From a checkpoint of a small transformer trained on Wikipedia.
Architecture: LayerNorm before each block, rotary positions, no biases in attention or MLP.
MLP neurons of a small language model. Each row is named by its layer, matrix (up: input weights) and neuron, and shows model dimensions 32-223. Each number is 128 + 24 x the weight over its row's rms, rounded and kept within 0 to 255. Numbers have three digits each.
After each neuron's rows, "fires on" lists the tokens most often at its 100 highest values on Wikipedia text that the model never trained on.

L2.up663:156126095103138120159144144119103084121118149138106145189096154138124136166116140167135123124112155109141123120093163107059120147094162144199150121158116131119138151108143176128167114141130131115108114104192123143132165128147167133149141141114119094131126138112110135155125139069154135139120130146172126170144125125154141146135132159128171154083101126136105144111103111117136068109124152092126113142117135147146160144165123135146092097106152103118126094124138118143119136113122099139093123116120130113110142154161109153148151115147100127107142113123132152163131125105104145128
fires on: " have", " had", " has"

L2.up907:106128104159131134144093108107123111114061137145103123153131116121154108140140100060076131110104159100110145149125152120117133109095157135126087139147146134113119128114085107047119162129156134122118130079096122109116111143135131122138114113137087138143126126125180137117138117122132121131142145122155145117123103131203122143131114106106148116135117161135097120097123133132123120130108143125088099136111138127114065151143141190125134093117123141193108132099100117116120138107111108111119136088113167137142142111141118135142112127146137103082163112106137126132168142218151085123
fires on: ",", " of", "by", ":", "ute"

L2.up1563:146129134114154135170158116116097135109157115125137120129134137135173135118149121134145116124090166129145074128119125138112102124123121124118177152100134128145087143143091088105136169119133146103112112129124109100103122115137135088144104129127124159106123099148119135142091121136107141121135117135125107183125125128146156124140099121074094101125137203096131084169159117134143127138151127129140069118110159169152130102120117107174142124120116136114146134143104129075106154115116102156103116122147121065168156104134141154147114146144129076119079104116163110129144129128160072098
fires on: " of", ".", " some"

L8.up235:161184089133128157167087173130150133127115109101070122135123122121129136113132140150119142115146134086130138072110152136123105122100126144129115180058091113098134091118161163152136130083147151117123121168107135130149154108109141136128143114123092076126158126122141118124137117158097129124132136158150138170085166088128132130124159108153113131113124130114136117091112097094122133157147106077138151099134137112123124103119128130105107132104152124147153127129146119144116143137094128108122124141147088111136144135112137139145144093164162165134094095107141167170164132166119127122
fires on: ".\n\n", "20", "19", " ", ".\"\n\n"

L2.up226:145122108135111135129170143090101119156110122137097142132123136155106148179105094116149137130083152114122173146134137159130089140138112133103147170112151116138115165097165111044122114139162128125128124110128150078132143133160131115140130143080142135162083147141057138130112091117159163066165118141140116152138165136178128145142169131139133106125133136086130125096147122135116157127139134132108100141107138158177078139138132192101111163117120092158146141150077121159120139166087075134138109091105116162123161118146093141119139134127138170090105102114105127115167122168123141179
fires on: "-", " of", ":", " by", "ue", "with"

L2.up1792:151136116117114159103130154125141117088078135140136132097093096077101142102147097099107131112095152117108117122088182119169094202140136140127176116136118108104128199147130120168143123089153114154175133170101115132166120128103105143140139119141107100118122107124162062189122068172144109120162155147124115154093110133109122144109104146121113107169154152117135152127144128156123110120163138108146123073118109112099129117087151128143156119142132102097161115117153152130112170132074107098093131122127116140153134139152103120098134134091141134123140115123104162112140068133119091094
fires on: "r", "+", "11", " |", " the", ","

L2.up1491:113092122145132147128108173145121142129147125121125111129153164146103163113113139115121100104147150128073118095165168078088131080096141146146113118123152121133129162120084139134133111168128119149147125181128145153119109108141144093117089122131116138136122155133164134160157106129141148105166122110146145136094111165123138111114176149117106119111113135124166112151129123175123121110154065157142122108111169146167113150136112147112111130137087086139123136186125099101090140126077146148139120122085093044104134130103127137156201165107147130129145106089101149148138131114108136086
fires on: "y"

L2.up584:134124136142129156130132130100123091069115105121122124160114149088122133182125130152131161125077138105139136127110158139116132139116158137158163138158125135103105161124120137177147145104095120090166154121158131151171140112131126144152127131145106111124100148153143112122137134080146136135115159108113089170135112164117074173126134126156142139078170176094130126095150151143106079109137152101158145150135083100104163120140142136121135095094152091098130108091117143137126123120130117144102130110120119128143153139118068141129133095159041097145135139136114139136135098127158089140
fires on: " have", " has", " had", " Total", " get", " got"

L2.up1041:148104146136082119151132057128126180135116108111109098144137124131146119094115140160127119124147124135129134135118125144138142125116121114134132116089138134130092144160067142164129115134109125126129138158149090166091107115126138113146133143163157120111130110119134138139129102133100120146112153135141178143120111146107153113107106113093136141100143123137133094111111142159161101116070102100145148152130169129047153150135114110143137133126102130100109118164148138074150133120131146082116115166105110119130124106120139138134130125175117111125063141102115140120088094074124115070
fires on: ",", " the", " of", " ", "ary"

L2.up1471:148154092117124122125096124106123141137154132123148090149095128107117110103104114075120115132128099126125091115114122087122150129121139112143093119126129137135095139117156137116097147091115086152111157079142142138168110160132162159155159131089107120125109152106129106121108095129131149126116129131158128128121142142117149106095175117106143106141129136128135147074127125119106140142149174098122116129147174126140104136116109093154124150162171138132096201116115128088102141140101115102131087131077127138109154139134125132100111149147130105111119118166111142116167154151135144151
fires on: " of", " years", " age", "ment", ".", "ant"

L2.up1560:137091103134100137157114132131116087131084144145097053165129109141143141144079108113134111146142106155110161123124141145152113097117120088136145158095136095121133123117126136090153145127113108110122134106114138130129097089142104120131114094137065144133145097135147123132153129134134113105093099108131165118114132140154118149120125156159141123134138162112119103082098136146104096096103136145126156120162124118126119113146140163095161153117133122153137112142087103079121145140118140088105212139145185159128117133105161129115127139061125144114190140162118183127099127172152082130
fires on: ".", " to", " of", ",", " ", " |"

L2.up1264:122141061103141120130139104142133138130126135112049129124083131150119151152121139148113103129124137145106090124105193137083121163110164140158100147150092151102122168121148143144162130120078153145131112138118153167155178140142120109138122154104112131133146113142132107159105107094113109133103125112115067147116129162124168161148123110162122158124134123126154161123153099116178107113164139092147149102095070120105118102120113119143116108107114105111093125163080105138141172117115097093097125127155131113105153145122099141134122150124123134113151131105128159161133078131099108109
fires on: " the", "The", "=", ":", " The"

L2.up296:140128125120153128175137116132134129115118166094107093106123141120139105116108142062132113127112099114123152121138095131110129129122141138123151119137124110113119169123108128091116106097142126151117134105143101115173098119099126162134141141118128127126141152114117152147158101104104132131112102138136145185125131142139144184107120108137142144116120096146142133120154177143109158124104094124119155143112107158142110139161138084110120125139146105121126144098131143177152133139128109118123019120131098154103138099147135117144131154167127095060109113090136156124160119183106142117
fires on: ",", "-", "ating", " until", " of", " It"

L8.up613:087141099135088107135161106134156111128152111111128136186121135139064204096131150122135097133100086122136105116113137119137127124119141139121104123101072080140160151132122157138142122122130155113108105137137091137134154131164130116112135150085104114150141132121116147096160119074111154137128119106141113150125078113109166129118133100144127125141136126107165162142124143159109124146121124139118150103085146181133104097146131113101146134098182090105080124141140123123098150147131091131099106159141144155125129156127172160140159125073099138145130123106115159157137122078131096130
fires on: " \"", "2", ":", "os", "3", " "

L2.up2049:180147138149146121149112122127143153118084115103121122093060137107111109149167133131127186068111069118119145126088149125128118109123134150107134130095111100103153104133130214123122116114152128180130096128124127052129164115121148116121132106142117133092114090149119101131152151155114146110110107110123158117159161099126167129090181109111118169080186101117165150119086124108119162157133133069142151129137109116147132142138122102138131101122151143102143150106157125113061160124144137123109120170144115129074117140122121168077154135109146127123113102130154097103125115099121138070
fires on: ".", " States", "20", " American", " US", ".S"

L8.up1419:174167100135120167141090164174112135132129140120058133145133121144140162133097148123119079122131132085101133097115150127122092112089126103128132162075069089123130123103130135110165139096142136127142122183111147138117155183122148116160141126106087123137140135131112122133128136130128115137114139110145123154124165105135141129133168068156086129095118127126143144077131104091101125128098082067122127106134140121110146109112120123133120115103104134128149121144116106123114130168154120127118162123153081135163164159097147137144107081141175124096115106113143145179141146137116150113
fires on: ".\n\n", ".", "\n", "|", " "

L2.up596:122108141132150118163093126140140139124087114122111194158115127125150119129043132119079136149166091167129102107124136162160117089142138152121068119088154108128105095141144136093134178130136094111116122070143145120123134132133103105151141137115125132103102120142143138135176141110154108168144091123135140102107141142143109117144100137149130165137121092107107137056130126135147159117099109132125158130094128144116151125142146092122164112108127136140156133199123133079145117122126124125100164150130112141136138145113179153140142148032120107124098130150107140130135117143160106112
fires on: " were", ",", " was", "ans", " most", " to"

L2.up434:170125100109038107102058080108115110104088122128119123130126102110091112111174131185157130127102124131146105119118108120123112126125134103129151117123134151126098150142149109159132126125125141140132148136125089129129126101135160136144118149137156128121125082133109115123117084129112156099120148126134156159122133141154117111135148119089135113125103168126143116143134173147131162120155130158125144164140123121083141124129121131121135133107121122130102142118137098110121114185141149133125044139091155125122132105108128140134127100158156068114110113146143144122109145101136132109
fires on: ",", " of", " told", "ed", " give"

L2.up340:108130141139095141127200103139121199130126167110155153132113153152107152131169130125212092130111103130128119119164123108107149149127093106121184081166101142128115145123165145114148167140117136157124190084110108117163128138122161118146116134110129119090134136124094103149060109148098116145090151138097086172142121132107136123118150121104117155113132143123175085084155132128143126105127139127107140149126101139172157129119133100150109126166144148087156140153116159158128118133123109126155088133143114087104141099144069107126106107117126186146126126098128119121114134121117151146
fires on: "19", "-", " when", " due", " his"

L8.up1982:163142179149128132130128146115143111174078145133123103117130090124174121161165128063112114113113096112115159165136138095121109113116163129125146161112123096140140123128142132115099177122109134126127145162174156139137091095145148128133124086098125140098165104129173113133169131109111122148140151107106180111073131140076150142086121115150137148081129146082169134152138107097111119155134118127135075151170145116170136147127120165150107126105119104149088125106099125142081121060142138134132086160112119082159151112202149130147120167087157102154104106077128161134122105097139127132
fires on: "u", "l", "at", " Sil", "unn"

L2.up329:117100135141143131135132085095121155111137124145107169149145151145136119127071118082123093125147153102139138152132140159119128109139087173120087051102129117142106137133163156109142115147128091114129138130115105120134142114147109109125124089124097126114147086128141123134156108173132081128158081142102133154120113140205149142138122164114129151113158145106112106134172127150153099129156147125106161121122122153120114124110128048162151121128149129173141145179147093109115131099121127107114171150100160111142148103136113170143120104106117086140118112142110146112141116108158120121
fires on: " of", ":", " to", " which", "}$", ","

L8.up1509:154132121103127114119080127139116146098122145160165199126110136134077134152129129116147097147168151107174112140149120083127123107118118134147169119156100139121120104114150102108153121164142097090169127108136136142116121117125111105116132124113126123140125145138102102157114118139146140107135111152119139083151135102144143132086160166125145126135084120075129135172161119092109129132089110108136146101171142125174107082114075149116136152117123129155132146164143125116110123115101155087090124133085154127152082129114158124141130136114126129110150132151112111119131130204170142145
fires on: " m", " mar", " pro", "h", "oul", "ole"

L8.up293:141152127102110139101160142097141115071109118136130124092054156139145116095150092165117152134147199123118133153162139157107098125127145146119107078104125150089121091141144130119186135122140113167138115164133109137115147100106158150107129114124103150147100122125114138101120152109135106126117103157113172149133103134096178116138122109122166135127119139141134134144154109135085098115111102096128167103127132116130127130108131126085101146144141109064074126167113138136110142158087131150098114150113109123158152143159124113138169088130178115070136151119105130145187152137138130065
fires on: " would", " will", "'s", " did", " could", " to"

L2.up1902:135186121161129120139123111129120089130130123083126137120161154104140097110127103128111120086165143134088138152124146129111123132118122126150127140126123113094136127101117110132166127101108120129149128131124142118166153091130116149114113152117151159124139160110145119139126123166140061149073095170183126130117148131124165113139131120143124155144128087132152133145172113162083097135104147091140122133148105096121095112111104118114155155110082156104105061106127145128076148135123127123090114175092122149103139136110142137187122125131170167112166146102144118161107122130103130108
fires on: " a", "\":", "),", ").", " Wh"

L8.up2076:180192073137108169172132174138118128147127128107071153121128139111143168160099131144118118115127142114119128090131152108087095134091124153127118172067079113143139125136152140110162125070128140113116119159107148125139162111117150117141137110103118105148146166132147168140142110151123107112128147117161133147110160104131124126146165087162098156080137121128173153081118114072133136116120095077126140090130151126127147125124134154116120139115128127137168145146119139121083152084099124121110140104145085080138141148125160120128151094143163141091115114137149160160147139178146143103
fires on: ".\n\n", "|", ".", ").\n\n", "-", ".\"\n\n"

L8.up733:110106128116151118143172141096136123094119088133102146131138174132075170125152108079134103131144113139184142117111178122138129097110126182137125152118085104103092147128172142151132119123096143116160120084127135102163137123142139130121119154091121100121112179132129136102139113137136117118141160129120122154103109149081080156131158120136087134146116112142147166130120159140124136151131146121139145110125155096135104143150128112099121113142137094158118118118099152114088123095105088144166132122089114095127148179094155145137126126116109120129144098142139156123133115115167128087
fires on: " ", " against", " of", " for", " in", ":"

L2.up1824:096143116112126131094155108131169056142126160161114160166125105126174115130129163100097116094113125090098100135137127101116168109092104144110093086172103116137154132100135121161123146138125088132117157102113170112135136104126150134136125103130104122144160166135180129100097125138106098118114118119125157071119098126130106142114095126107144148143133156167106119095138137110091116103196166128143121135122124097146086114149117141117082106144114116128166132112122132146109138093126135120093133140138125118127108120113127138116112116090109125121155128159142110104136145139108130161
fires on: " to", " of", "–", ":", "-", " by"

L2.up667:116119122145145130132128115135150182150121108118087059119144092107139110117107153081207162129100129144129165139118138164147126132128156169131121100112128124146140102109120149159143117124143111120116170114155109139131130133134110106140134148143087150134132126130145129126193058115109146070144099115128143132107094131093115134117121126174113120115130126134135127192145155142139139128093115136117149149090164071086143092128107114123136137106126122140094119126121144101120133134130131075098174143134126150148102116129133153134132125170070157153131170127106147153115132117123123109
fires on: ",", " and", " of", " the", "|---|---|---|---|\n", " |"

L8.up841:161140073137116131169114140172101083131124143124134129123129134182084181134114147112120073115166129116169095130108144107121158134117127111170103098107141133133115139105103155111173113107124172119090104107138131105122119076167110076159113137121149089148122081189094101165122152117115156119135154102156160150176149143109084098114165149137131122117111120091140145114143115118138151150136145083146140142122126099126132152131121101154106131146119085128126142157105139129113114143134159101156119125136157124149134113110087176137127150101135147157110090129135157139155138123123122150
fires on: " and", " ", " band", " United", " Mar", "ord"

L2.up731:149157070133130123106153142110094144115152082168149097134120166145145109164099113132147121132132154124157133111123125144107112103090145128153144107146097104132103129105132170182133110131143174152108114126182137103149144119088126105153071128125098140111078124139097133116139155063188103133130151153136125161133150113145105120092151143154125128114150131110113135122137120125108128119112142107163119171125098109146151117132113137109116099100123123138068142111152130159122147167149120144123120186114141136113103141128099131127139107122111127143111111154085158145153123141146121117
fires on: " has", " th", " have", " rep", " ref", " sp"

L2.up364:158116136130076143148148129113137112103150113144083119125126120136092145140118107153146110118130081148123154175135119146103129169130114102114056097140127129145099162131136098112128157140126140134145123193132139096141153139154108089110120152110111121117084133144098137122124176124151107164115103130131134172159159109162128155153148131123134141128124104144142112137136150130150109119141149157135093117111135108140108135153138152083144171123107116177159129111123129140146134090098105180185163133050147146108131134127142133123149131124140185090136122118140119116132120105125136140
fires on: "with", " also", " for", "out", " of", " to"

L2.up2163:152182133112126095108115126141135141137112124080125115113114140134137117144123108114131140171135121095121127142125135102125158185128138147148138098076099135062103157084120168102145148118173174148159116148130159090123147132107148148146124091144093149094085067125143109117163183108161140186170181129138123157106125148134149151100130098104131145102141133148123127108129092155123132148134165091137099143147122115150093123105126123146166133126156131112100099114169096117127187138164112139113123139134114128164105128158106142098114149139163120127089163133161090097145126106135125094
fires on: " |", " and", " The", " by", ")\n\n", " to"

L2.up332:134118098178109137151141146100117137140131106087114122150097132122088132118150112158124144086129107159099094108114119141128098141131138125151127113112104147100110101082139157163120130087120145129159125144160147171129150122135115126128137168135093132145168131149157125130120100095142096136140161128105134147170131099089141163116126116173088135169127129078105132108155143153117132139113139129152174131114101106129172124141087130089149046090128133113136113126099157144123138094095107126103141115132128091112168121162142114148168128123114111141149150075124128119157128139107081099
fires on: " F", " the", " f"

L2.up1755:121105117108121133117145113135108110091063137136106149101134107115085137107146114159054129127148160142111143152118135147120134117145158140120120124113141142113130142131112120076134123143121147120138066129135145101136145107151093082141114152113093125127106112131126108117105103103146153110087096155136115136140111105203128136148119118153137116124137157154096166158099123120120130118164123110115085133118155113136142131156134159100113170124113118133097147167109161124121132143114103125162105144089085182117088147120131114116156120096153158116131116128157137137145134107133126126
fires on: " have", " has", "with", ":", "ender"

L8.up2107:112191151097139125131175127135125109106089120107114113111122161137139105126115111121139154095156130119141106100183142116128126120158146141130174105162170119096116173127129110129144133083155117132147105128157116110169128116122114127117090126143068122135178146146096114131110084153145121125179160141117128144096212128121103095131083158140135105143164128130136140083115117161141100084150165141106170095120112152128069118175130086095121110141110114085147103113081114155144187149143158136090158146152193134128125143097090155111117108109138162118129099164106108135146123157113100115
fires on: " the", "'s"

L8.up1315:142187047122087140167162137144092142083116158078134130139107130102076171149103106099126136131140136137132144102104147177065104138089134165133120141101073122112164146151164129105175103112144137110134128137122145157119157139107110126113111136110117121158144123151140119130127130154134125136154145116128127113139179093134157114124181118129093182143086137138161132106133096117154101106150121107142141089142118095099122120132130110124122103091140138077149127137126122135081131139143146133163116064116102125134155137151145115137146111122133135131117119149134132133128116140135112108
fires on: ":", "==\n\n", "=", "==\n", " ==\n\n"

L2.up1070:099133129125126127141189180130127113156147176113129168114110138178094117160109117112091091117143059131132110135144125067095142169108144082135093134125139153104105142100207119053112179133127137152096097109124132138168116097097160120151142146089117123106136145124124105144155064118143089155120099133119140163158115121138137129093132119134144116115156108147137161124130111119139160117136138128108139180114088133124127133098118150159121100184126164120135136100142126154109130121149106119149114125121080124088142098140113131107119128133135111119155121120134119122138140160092149156
fires on: ".", " in", " of", ",", " due", " when"

L2.up781:107126141117138152077157162141124150135133145115136137131122152166101154138167126157085111138104101112136172142151141128151128125156081137132163103084121151156110107130175159129117105124125138095118165129129150129110130166129143147123145130094070136138132145130096109140103101146141098136170089159114132098177146133140131120125102150173081153135153155112096092113114111109143114132141121117133148123136109101183117151104141116116122112144135126150150112146155106137121129080130126109114170151159080126112147147150102132108143111096090124129123137129084087146133115085101115129
fires on: ".\n\n", " case", " name", ":", " only", " place"

L2.up382:150143110172135145119104137190078126172153123139122123146119128144122118157113108106143112095135080115157118140158144141131108119135182114130147142125121168126085144115136171137130142138119100110189113179164176180104126099142105119133119166101107135131140117154141101155125119079117139146126149138133125129112100144139136183114098087167054146114094136164139104096183176140071109126118109117157128116110104087104148126115089125130090127122165132151123123109111142160167158145101113147100131116127134109127189140142099135167139160129116135092143125136114127151113090151142101144
fires on: " the", " between", "11"

L8.up1280:148129091146119116120145129089134122122103083127127120132117133121103118137110122141150102109123119120100169156163129154113067105095124181153073156097063187102165133118151103165152115109134155110151145151113150096136152129107135152119107118110103119101127132110173122156147143161136102109162135165146114121121166138122113132046134118159122109132116137147163158131164132117099080131157103107153174095140159122117127105101134145149097164149101123115110133119136159117109128096118159104184127161144046112142168140108112095124138125113160136145107129098083138112104137135121127124
fires on: " of", " ", ".", "'", "19", " de"

L2.up2204:096122123115126115082114129091142116124138133134111155156129127137160132156207132081110114123104158095114098117139139145135141107134149147138205109131127117119143123118097134139128165133126140116138102107084140113107122096153142134131133093137091138159151121138179132110059154119124097120101134125131125105149133135154110168081109127166133144128167175121119156115093112118094124126152156144091126139140133142133092109148124160149121145138092125137104129143118118127113152171138127128129137145162144114133143107131103112135118113142149049117123149131156117133091157173131097146
fires on: " to", "to", ";", " of", ".;", "ing"

L2.up763:098145097137106119158098144124126108110136126073146137106101161136098213102114167118136090089152116107119146143128136166154128174093155193116150133113114134085117156074139126152172122138170195133144122143117162125086102073158141146144123102132109125065095127119143165120141120098124124155135117103123122162126142126108144175127134108111119084108139162111142111106098159170128155114124133141159095092127143143121173116113134164135140095123154108098065128171148104115125161153128100152157145127129101109102078136157134094144127147159181156143122166144118118161101137138149120087
fires on: " =\n\n", "\n\n", "==\n", ")\n\n", " to"

L2.up853:096135135135131159132167128170108114081110137136117099185133170134111172155106083104128153134082113112101082104120185098096134128100126172160135105131104085108094147171102157132158143156104117176091153169118111119170125103121124099115110118126130135109115144157110095172140138133148137108110123160157140123162124168145108132129146160135131150130120132134110155122108097179112119097130131108128128157151096111096084137121105122137097144134107117072150128137141104115125124150158129135145111093101093147132100146148126116110162083146095148177180091140136119165143089104123101113
fires on: " comp", "ip", " with", "isc", " Comp", "es"

L2.up1175:158173094132130138137111110085118158129142129083085139127143146113137131099146164097124094098123157095132125137140132154091118147091100129150151130114123116084142138096130129112143139130109165119142114119167102105103149126109083113105114109132137096092142104112089107121114138102123126106126098115153110148105148131123161123097107157099087161134151113147159154115157119148140133130135128073132132084132089131169128108095073123108120087116111135135084113146117146133107139179097104143152134127121116132109121170127130101113128125155177133125182146092120146171128108154096114154
fires on: ")\n", "),", ")", "\n", ");"

L8.up2294:135141128158153097114146152141107118121111138105119168124127185145116152138144158115155106087207116077090096120104143154106098106112121089118113131072089112101097119131114128128191137170119162179140126100127123096155145143141160112132118129110118102127120081120148129137122152108110089136159159121140117144142081095130090112105135147177118093144140165137155148083142141158107112141134134123155127132104120112169142161100116114138116118160074110155133115128115077145147117089094143182138076122121100107131120129164091140152143109129149124145112115113139118141136136145143111106
fires on: " ", " and", ")", ":"

L2.up1024:102145085154109127146111147100136160090134150137157126156109147062081105111138148116115125127101106116081129157168160108138138111110141131122138111126150166136155161114104109157149117127065126145121135158149109086156122135130089136134095151121134121140105142134154128148129086084156119128115149108141176126098156150143070126113096130171152119122131151154122143101123084122066125151138131095132142134120115168198129104107086122166149113092118108150099096111104151134118141139124083098124128124141103129136116146148164104123126226121136132149122156079138134140150107123146159083
fires on: ",", " or"

L2.up840:115136147128112129112105133138138138111119122131065129114137140084127117135139182095131127151136120133123137111132146088131137145146123199115139124133133137125185129138094123152124118112128134139136130116120114092147119146123159160109151120130126126118129107083135087114129098095208150131137104157141106147085100131133169154145102115106118121137117147117133102111161107137191107107120077124108131128111166150113128129174128129140147113137128140109153153126147114132144116161123094134133128111080135144132109161109143230128139175091096121112111101164100169167132116143097112111
fires on: " time", " period", " on", " of", " where", " days"

L8.up123:131145149118135165128122131161126116130101114132120124112154191119150118130113118159127136070119121090128107115108109123154107122131141153151124116138120160122169143140112162130139133092146178149138125121109128139166117116133097099122127103098097138109145160137124128120135093104127130090137107159136133198071108168087156135127107092128141141117165131160155165108123182160124100123165071133106149127100137130120132116107129122097135134151100143089134098133131140114137149147119143144111128144106111124111173133093096121142188138071142103117125131113142152171147113114142094091
fires on: " the", " known", "ed", " considered"

L8.up2199:090122103144151148104133095118137125141124123142097110104140118102089146111147129132146122101135150100151145122153150130116098149142134153121175095140148140121151132086132133157119129140129099140139142150149095120087119106121102147141139103129100092129130140123128110140125118138121157124152092123110136121124150108177130101109154139118181135107123134120126147136095124138125121121087136143125122075136082127123117113145097175085134122076119143182129130095116147133106134110062156130118113134122114084097136166138122147149147174117138109147144101129127147147182105154090118137
fires on: " |\n", ")"

L2.up885:116097132155125173150115169135118135129094156090132129164120136125109187117112141133073185103153064114128094125154151114107087141091161120125154123131124097118135142114114123156116133131071128163145138161181157142115112137150164115146119121108095119136138161142148142165121133124120144108145133108124127142137112136112159141113153122087112143106136181132119094146186133150125146129149132138140113134077098203127130122132104136088127110127124096089156129092116098138132123158077138175141148106093133085096141133088118115135176160088085114145118104092137133191156108111124083091
fires on: "y", " acc"

L2.up557:127138110106137122102119125113134159061129123143092123187078131151109177126137146143137110094134093137133168127096124120124140142119109105185129127167143114093119121116106168129156106153122159184147131164148129129107163114113166135144106152125145100122106112126103153107118100109122139135127144126128110114157157129105147141157128112118119141137143110096137147152097163101151136111126128140135180129106124121086093158142114120091136056113171116140115160116096145108091134143082152150113137158136139132101138118108111167201145193120098112138124114096135129112144142073106143146
fires on: " he", " Men", " six", " King", " three"

L8.up374:115123119108131130151096134158172138117123121125116162164119125121120113159128168094139140118084098109148145130154140093097124106078150152135132132165127142135148108134154138150169166083136099143147103110148120120135154110139160146132133079099129126130141117075111118131102125092152132152105150147137138129099115146132142130119115107113138114117113132162140144121095132129127088109106125092126162181171151128155128152166111118134129113066149101118134115151094136174155126127106073132135136153126088136123126192137155177131177138174105086124151154127138200183187125129131151107
fires on: " after", " of", " and", " time", " eventually", " career"

L2.up328:103134129144082146133162144145120141109137126131156084104096123153125149115146114131112117105140056088050120100173196092109162094138125130114105144106130137139121138089087109127118139071094133140173125113118139173100116143175117183144119153138140125140130128151140124136152102097140104087133065105139197104088159129130104080113139144139136137131127139121132120076140109129156108158137145117120171144122123141183113130105085119164125155124114124102160112119119097120118127118077104144109147137121131126124137121102144142135182132120153124136114135098138131116131095147076113090
fires on: " or", ",", "or", "ed"

L8.up348:144175103107096132159110159128132125125080122087122137145117118103109192146078097123090135120104127125129126101128161122078102149090131193114099163074107126089143118156157097115180139091133118133114135135123156115161166157132157165147121145103100126143152139144149115125139123192124118145114166164145125133139180133136139126123149085158092120119163139134152134134154142094149115136121117114123148057148136117100123105149131097152141154137118108085168139165127120128102145116164133114100140124139088121161151156110166145153142136131151138107110135111134117159133142112123126095
fires on: ".\n\n", "==\n\n", " attended", " from", ".\"\n\n", " ==\n\n"

L2.up859:138134134127148110147181151149141140160160115129158164145144116138151159100153126110086109113122134147134056110131122133124144138124153132132122157116156118143082150145135127188149153131128132124113071168125131147124150114140132095122100113117151141088128122158156132129153154121115144096149146133108110124138119134160103128129114118058083104112174186092128085118122101111106118123081116125127097114118132161150149137118092140151128144122147137100165125099088129159118109113121146136112166141157081074145172122129105128115123127116155165139111136140143102122134119123126109117
fires on: "\"", "′", "ations", " of", ".", ","

L2.up1022:097131118136135142162116144107099156163109139099137113078127130100172104092156142105138161130143067116095102116138141128135145122134150147126110131133136093119124175112115088111097128129097109135118117173126142167101131137139136130141125123106125151106097116131137113115125141100106141176107137111116118139137104118089136162115113106166092173131134153135147101142152137133133139124149129120131147145161137121161138145128116148133073103097117115094143120121128116155119136121168116163146127152161092113081153143095175089140135150097118148105117134087127157127128098122120121116
fires on: " known", " such", "uch", "u", " Sil", " early"

L2.up1813:121110119140184132145080140141096079110163161125136137169116123132153159138134115119095097123153156135115110103108153126157123106162140143122147133083128148128135101133121143114153147161124141102116111136118138151099121155144131131123133115114064144137144138124144111143126129144156117130181075121103118111136126151140139145123078133153097147126123180100095104105117125124124103104130118140129152130149145147148132107150122124136140149121116133160167098090130163083121146136134129144106137147202205112159157146121145172133148119070134106105103173147116100138137133130172105105
fires on: " to", " ", ":", "istan", " only"

L2.up336:153108103126138133141147137136097063101080143110122122179121110154095137147062102111122143145136115110112149166138158168155087150155101105117106068093141138140122125144115140117114110120131123111144128093133133103121118142127117112139135129095155131164153158130115101154131085123119135103138097152153149148126137142137091155125132134136071124120098104102129094097148101113164123124118115140135113108132112132151082157110157137139106150140137109179093129148156147140122128133127109116137122123141149138139137154145180139113132122074102077129160124142132097125161102149113128129
fires on: " (", ",", ":", " of", " becomes", "ille"

L2.up698:123137119152117134148170125143104135148107143126107125151124105140100136158162132119115149153132123145127183171108111173107093171159124107128048031109145142131117173129139086091129103137134145154139126121171111102154162101145132108115136168087187105157102124133112126144131159129148144137112094083156120183112125129114130124123125122156120137133096129114150130149132125117145184130090120114149100117113120136141134111123137132106142143118129115156126116160135126110138135117140088205162076119086171188060117119107173125146136125090102160128136139117136129145160094138122155108
fires on: ",", " with", " of", " by", " in", ":"